MLP neurons of a small language model. Each row is named by its layer, matrix (gate and up: input weights; down: output weights) and neuron, and shows model dimensions 0-95. Each number is 128 + 24 x the weight over its row's rms, rounded and kept within 0 to 255. Numbers have three digits each. A neuron's up and down rows have the sign that makes its largest values positive.
Before each neuron's rows, "fires before" lists the tokens most often just after its 100 highest values on Wikipedia text that the model never trained on; "fires on" lists the tokens most often at its 100 highest values on Wikipedia text that the model never trained on.

fires before: " 0", " 1", " —", " 2", ";"
fires on: ";", " |", " ("
L7.gate142:130147116090132122111082130082153120116118133171143126138158180180122142090169144131113096098089116170107144142094131152112081125135116106085129138120135120113134141147140155146201109140123148135128100134096122074120133147136174101144106169125145151073162173131101137084156151181133088156
L7.up142:109153125124153143159116126168149135149099102124162133091130098152126102148131149108131131137116154147100118085162149135143076132118147177100166124126121134179116082149125135114121157137102139138143135095117113108143138129155081155155095158146126106108116114142113180145107125130093112170
L7.down142:161114126145087126178056096124102135112123150130114121130138140111141082101160105135111187085117091100116112076119141084111137123153136140133112130159139133140127142104134119122141128146095127176151102143118170151143095133169178075173143138107092128132094079099143126104112111154155129061

fires before: " the", "=", " in", "\n\n", " a"
fires on: " to", "=", " of", " for", " found", " on"
L7.gate761:122136144129128142127143151114164132110109155129136136133130165121077091157175132144110095105114123108123113149148130154167134134091142136120123122144153105130092126169121117169120100131128108139151102120145128107072099133141147174157130108162096105143124086127114094163096119135118126125
L7.up761:135155179102146113113126097178079134154160103157139151154081115113134126127110148143138152118158166107127112124120135133103089148114114138099179112104069137154127155106103081119113116117102129103154104091128122106103078122126078113129135117112144129117108102144144136117141162166088168148
L7.down761:155145065112141156108078171133147133102119157129135100075108124143122113138150057111126141125152151135143140131114061117133134134124134180115094126158101121117131144146112117113119167119112177128159157119135107100087201131103164112115105144104149122149168182126113112139154095090177093143

fires before: "=", "\n\n", "\n"
fires on: "="
L6.gate872:116136170106151135125140149145117122156133146125105124111136128123145101083123102100154112105144138138141085145134110118120157157110145157118139126088118128162132151109119126115144138134139106091139136143147098145116147135132148133113065143153149132132116138127153116163167121187167112082
L6.up872:153107136146098163167151144124120130149109132111125151131140161141092115137124145108132122126098109120105123151164140114141148106119165160095101188157135149102126104148113109130159185094153131122118134130169126145151066124114150121108159171137115115140111089129086096216093084103102149095
L6.down872:101151143123094166101148128080117124149121109128129120131133182121157131070114116142111136075123149127117132124119082103099140130133087133132100088127102133130139132094109147169124144140134162128161104134158132105163172143158085148159128159155170195166097138108162127125165184144149082094

fires before: " States", " |", " (", ".", " USA"
fires on: " United", " Inc"
L2.gate560:125142123083181117155083141118147111108147187118133117143090160158172133095128094115094108103128132098133176125166119123150118159095120161071125106174138135104126118100132122103104142110158125126130113126142072119091150165094126151089114130154174115116119103146134106143146115120108141096
L2.up560:110159173145125110119127167151155120160147163126117137139157151103119102141117208130138155143126154128140068138097115143111101123138095082090162107105119137102154150109120142144095088129114113156128107114133181161121118150149130094170152130136088139168089079112105107129116134096151094137
L2.down560:119136146139092126112154125154127124157120111131124198139095124112100114144104160133139123119121142115163133152110088134140117061136119092165131085095117147111146150148125141150109125129085133147134108143144161129199107101074134131156124142138094157096149136165118095122166155133124123108

fires before: "=", "In"
fires on: "\n\n"
L7.gate137:094084077112144127148132122120134100126150152132158101108151148103106135151125141139105076133123141110102131109132103140113096111124122163070076131102120131096139155173090144137199108088103102125120111126169139165111158101148152156124141135127131135086081092126158132149097118149167111155
L7.up137:053121085116150149141115085136137110099131123120157130133144117121104139146178163148119153131158152086124143122152129172123092099111174136084132157110123102130133132132103146145131131100162136109128090146099113092111155113139116107139167168073149146138130114098148143106113109124150111116
L7.down137:124118113138148138069131133107155106089117084151158121117109121115157138121131120128116084133131133106063168071112084164109137118127155123098134093121121120157116125141142129109153133138113131132093141093148125105118150163152115112096131103114111171128102148118140149132111127133136099170

fires before: "|"
fires on: "-", " ru"
L15.gate871:170134157116162126144154140133146146147113129137175126129149148097049129113115078162144125129166142167132097155123130106080133077162158115117107110152145117145110117129146126153106103129152127108082122155103132138130118149133141086115145121156171123103122172163106150109132129142151110155
L15.up871:100147132130184121121106172099131132157118109115120067131102174143105109137144127085118144139132151132080127104123129081111119119075134140126112089169115165164119120132145121122143174096135120139131125103150122090195092114132152106156132099113111129057132126145155162153136076114137117121
L15.down871:128134092167123168106144124117108067130152100122149118167146137169116107154140114154097110130157131130148144112106118133146107117116172143091127173109133122136194098136184108125138152105127189122148111073129144177098162133120092125114093138134139101157104118152124142118132168119159113104

fires before: " a", " an", "|", " is"
fires on: " is", ",", "\n", " was"
L15.gate373:161110118117111094088131147158129106147184145094149157075112098111132110120110137130078118100138103124104142138100113124113148109100152149114093129107141188152131134100097078161122099141135119117093138112119124083150138121110126110094084081115100118128131101102084126119110108144154106134
L15.up373:137119133165113126114157143126132153091166103136100126085083128140161180175088082122120117088116155116110130075110129164099129103114159149128126138136129129156110182111136136111172074148142145164145093123123118108128125138134083116122165109102127120091160163103178123120143160111132148109
L15.down373:134099080093138050139118126129131138160115141155130139177118139121125140135170102117149119170129143145069194147155118118119118146133146097134130124135092132082122107161131157185129167137157134142109124135129126119136109133129103113112126125127091132132144131130133116148146109109139117090

fires before: "="
fires on: " ="
L11.gate507:165147128123110101120104101113106119163164136159129134149143164125167127093106141124098136107098102133103135125133174162124104108119077168136135149109097100133155155127101171144103148135089131158135147145129124134104120102110129170136141168099121170121085081150156158129124121158104119134
L11.up507:125101120096137133122153104160096160091129120101148110137101152132157122121112147136142117113147128096127172176124138133115104141140133111149110129145088135121144157120153117087141149155149114134134135104101108193110121130101084157122139131117102170156130110130195093144155108130120120158
L11.down507:114134114110110139127137157138120163118122091073165116113144115127141117115123132128160126164102144133141125153153136140104155106110150105119080080105095140137085127118164164128101116101158145168170161091150143135128126131141116133099111084164087175151124139167181124092148108133140124153

fires before: "\n", " a", "\n\n", " an"
fires on: "=", " is", ",", " |", ":", " ("
L15.gate67:112100139158150092125097113136125119096140130149115106067146163145146120152127130155120122118117123099127155153118164154129105146169098154082133112164097165132122142145111102142142157148110169128105126125095094182170144066102142107154111137130144105114146139119118123138076123125136136142
L15.up67:129129125164182122113173128132141136068111152121116120119128121126119121116120091071095107127123132111160134151110133146105128141112143184132137132132120124127139181106126118121168140146142076111129105111098124129130092104155118127134155081163100109104141139095117121141126126114108137116
L15.down67:113147149127153174117129136116128181138134146131120122157105143168156055145101154136125133093097147140107152146126187125114172160116150102098170160130102117124149104126099157131090124126141129153157104122137135103160157133141091128123103113117132132121132153147072136112142156129157121077

fires before: "on", " (", " zone", " Year", "ú", "ons"
fires on: "ti", " /", " the", " Time", " following", " H"
L15.gate454:107138136093140103106139130128114130157109102142143120122129129140136108168151138140137089061121108117141138154128116118099144146117141166102161144148123116146122110121122130140072114130087152092112085096115121098108122141174165165093129088134098114140148143120136108140135106190138134115
L15.up454:100100128116113125144163118122136126106114154107123121078179109163136081111089132124090124122145142139076145157145114120124158140115121122117133138137112122115094130121176105161127132149129154132140121164135079123118076142090118164111121128088120103128153152201164128165083149138150140170
L15.down454:156097115082139213101118141146096149113147119159129152174143139124112171121138133148140114135133096117129177116156151151107078111130150130131158131074145113133162115126117108133091119127081114113126101094128140110140126119170121164119166126131148129095128182103144131136128141119147157121

fires before: " |", " States", " (", " by", " USA"
fires on: " United", " produced", "en", " cast", "ere"
L2.gate259:113123105138181128149104136166162125119126111108112124115118099167143140141113127137138153088150164095121102148159075130146121094148098107132142126159123139168092138121131147126135098110171138090148108165132141131153126110141085087102119104104190092095150179147102139171162132141134165151
L2.up259:140144121103124119105116096159141118122131131132124082126097087089128107147141111127134169127146162107089127089098116112127124139131150147119172131139155133118143133091119172104148101147115135167116096108096089177118136133108149081128135153171117087136076132128080095113080154137119133131
L2.down259:130139098172151151132145117145143153130139121138113093152102118132114103138094131138128149137097104093103110119109108165139129155181170101104142166141135144133074117104119122106125129171139141135100108147146093111100120107104096091125142130121135089125116170151097147148100200156130187124

fires before: " |", " is"
fires on: ")"
L3.gate432:110112128147131131094156155155129129141135093154116109090096113161093090152112144150145143104129131153105085141109106093096127103120162123106069140110103123119171104127122143144140131124110093121121114121098127081113120111097112109097112180073122156140125164078134137137137079125163142085
L3.up432:120148140108160140139134132159112141077133135118130099121072117105107166114164129146138117120157082116123139130150083109138104135151152166112174065148109125108120157189119133136128134128112136136117111089173091115145144118099145127104130124147140119127157142129112142141112101100075131106
L3.down432:094147093125131133127175185109163142136149122112115123149142183121128125112121134123129110116167056117157165156150119133094134073145155120096133156136090124097177137154120124163126117082120093111111134159116201138113129133118115150106099160127148124126149182118094104146129130161131119130

fires before: "=", " Summer", "Population", "Government", "Area"
fires on: "\n\n", " •", "-"
L7.gate728:171147139117127078122131169099124106163104128131189136123128103128129138131144130120119109156123084163163138127102116130152153126149075162141094154125127099167106144156120127134116149148118147145110115129143121122115121135136181138127132114127114186121114164114125119165115131182146159143
L7.up728:136098138139132130132118099131143095104094104167146193148139149113121146153164133146147137142145128108135160117135123107141163156115140142112095111134125100085165169150129105096156097103128119146108114122128101118158143126130124112196138155099135154092081144147102101097112156138165122148
L7.down728:133135141124126163104140121121134185169106083126131151090153141173121126153151156132129124107141063143103140155147114174143115161101104121104091149101124138134141140137107133121082094093146116108083102115168163161145147105091105111135130153069135123136118136117103109110150097143125101057

fires before: "-"
fires on: "-", "m", "k"
L11.gate606:148089127131148107091115122153132124149131081136126152091110091154124147139056102115173081129173107104166096113131140124072113106150139076091110101149123116126109105146082119126138142114112171137128123143097132125101151096104101113101144162152206133118153168143102137088099117093149164151
L11.up606:129134114166124110113171122126103149165131116071150129100110115122131133128143132105138121185145101109105122110138176103115169099124140132122119142162121121139130114104114086096153161081160099113126150091138105153155113137131146113152119137155149108162120091092139160149124114081142096092
L11.down606:126148140154105086094087120085120116148117139120121113123163148153133126159160125129121136135108155143088113102122157153176157134123119127115158132155149112155132118141147136156116117111159127156163089149122089128177127132199125173144114099099124154201138116086131157147120110132120137130

fires before: " |", ":", "N", "W", " Score"
fires on: "°", " DF", " Goals", " Released", " Party", " FW"
L3.gate285:128147127136153134118096114190182137113146130127123146152114110103122145098087158123140136174096109116106106084128118134139113120151152124120141116096129131182108104099132159137129128117131119136126159171130160089121064134120096078129123118118131166152093154160115113128116132105142104110
L3.up285:148156108123193119104145119107128121104132136130129130106113114143131131152127142148097107132132076133115155129122135107185110168150127097116094107132154148108103083127150082074103159152129099176120151192171082116164125109127109145149120101136120099144131092165110107128119110123114155075
L3.down285:101106161102108206130171136118148158162116145139118128140171151137143100148145088126112108136139143140122145188136179099114127132103137122112158128142093130136125163160121127117109111139138146175139119101135109109143145118174151133116126099150161123114112065109095120143073134127115140182

fires before: "\n", "\n\n"
fires on: "="
L11.gate593:091143151157170099115136134164179110116118145133114048117131128151090118135129120101109122132146125084118091116153101146118092149094121171085162106085116144109108142130126128158157150067122136090113110138098155109133115126150158101122078132117150159150095127128121137166145118152144140111
L11.up593:148153135157148104134094177154113139094158115130132134094118119087137118130157113133159135097101152148143092117133116098108159147155126156114087141073100128084133118117106131122125144087126090126133138148075148139123116106173150123117141110108162132161121111122139105141141175133126132165
L11.down593:105106147136133138109149131158170126085104136128132098102150120176133088118137113114102106163166101145111143122154173158100118134102126124111108133138152124099140147138137151161102117129116108069152162129134133140156115133103142154152126172130133155150141140087116154171127139137129114109

fires before: "=", "}", "{", "  "
fires on: "=", "2", "^", " |"
L15.gate800:112115113114109125124173131104126082109149061128111064151119141180147160160112110117132089107096118163135141124122143125097145163112089156125120146143113112119079169089125118144108108100109151085122144152107124120105146100118125124139146087135151124137126155146133153144188188168159126122
L15.up800:126099095083138140131124136111145166118137081162113131118138089130100120117181112132121148122104089164134180173132180088133167160153126118160143076142131127105120187140095148132134133129146145132136119164181109106136137134132124139150125138119140121137146130117110155158150133117108108134
L15.down800:114128083154121131104129109111127063190144124157155126150149151115129128104138157105174149114157107149136129154093143146138119127153100099157121079106115111135133111087082130131127145154129064080158094076131107121076114140140144154155139144141119086131149135163096126104126127175064130161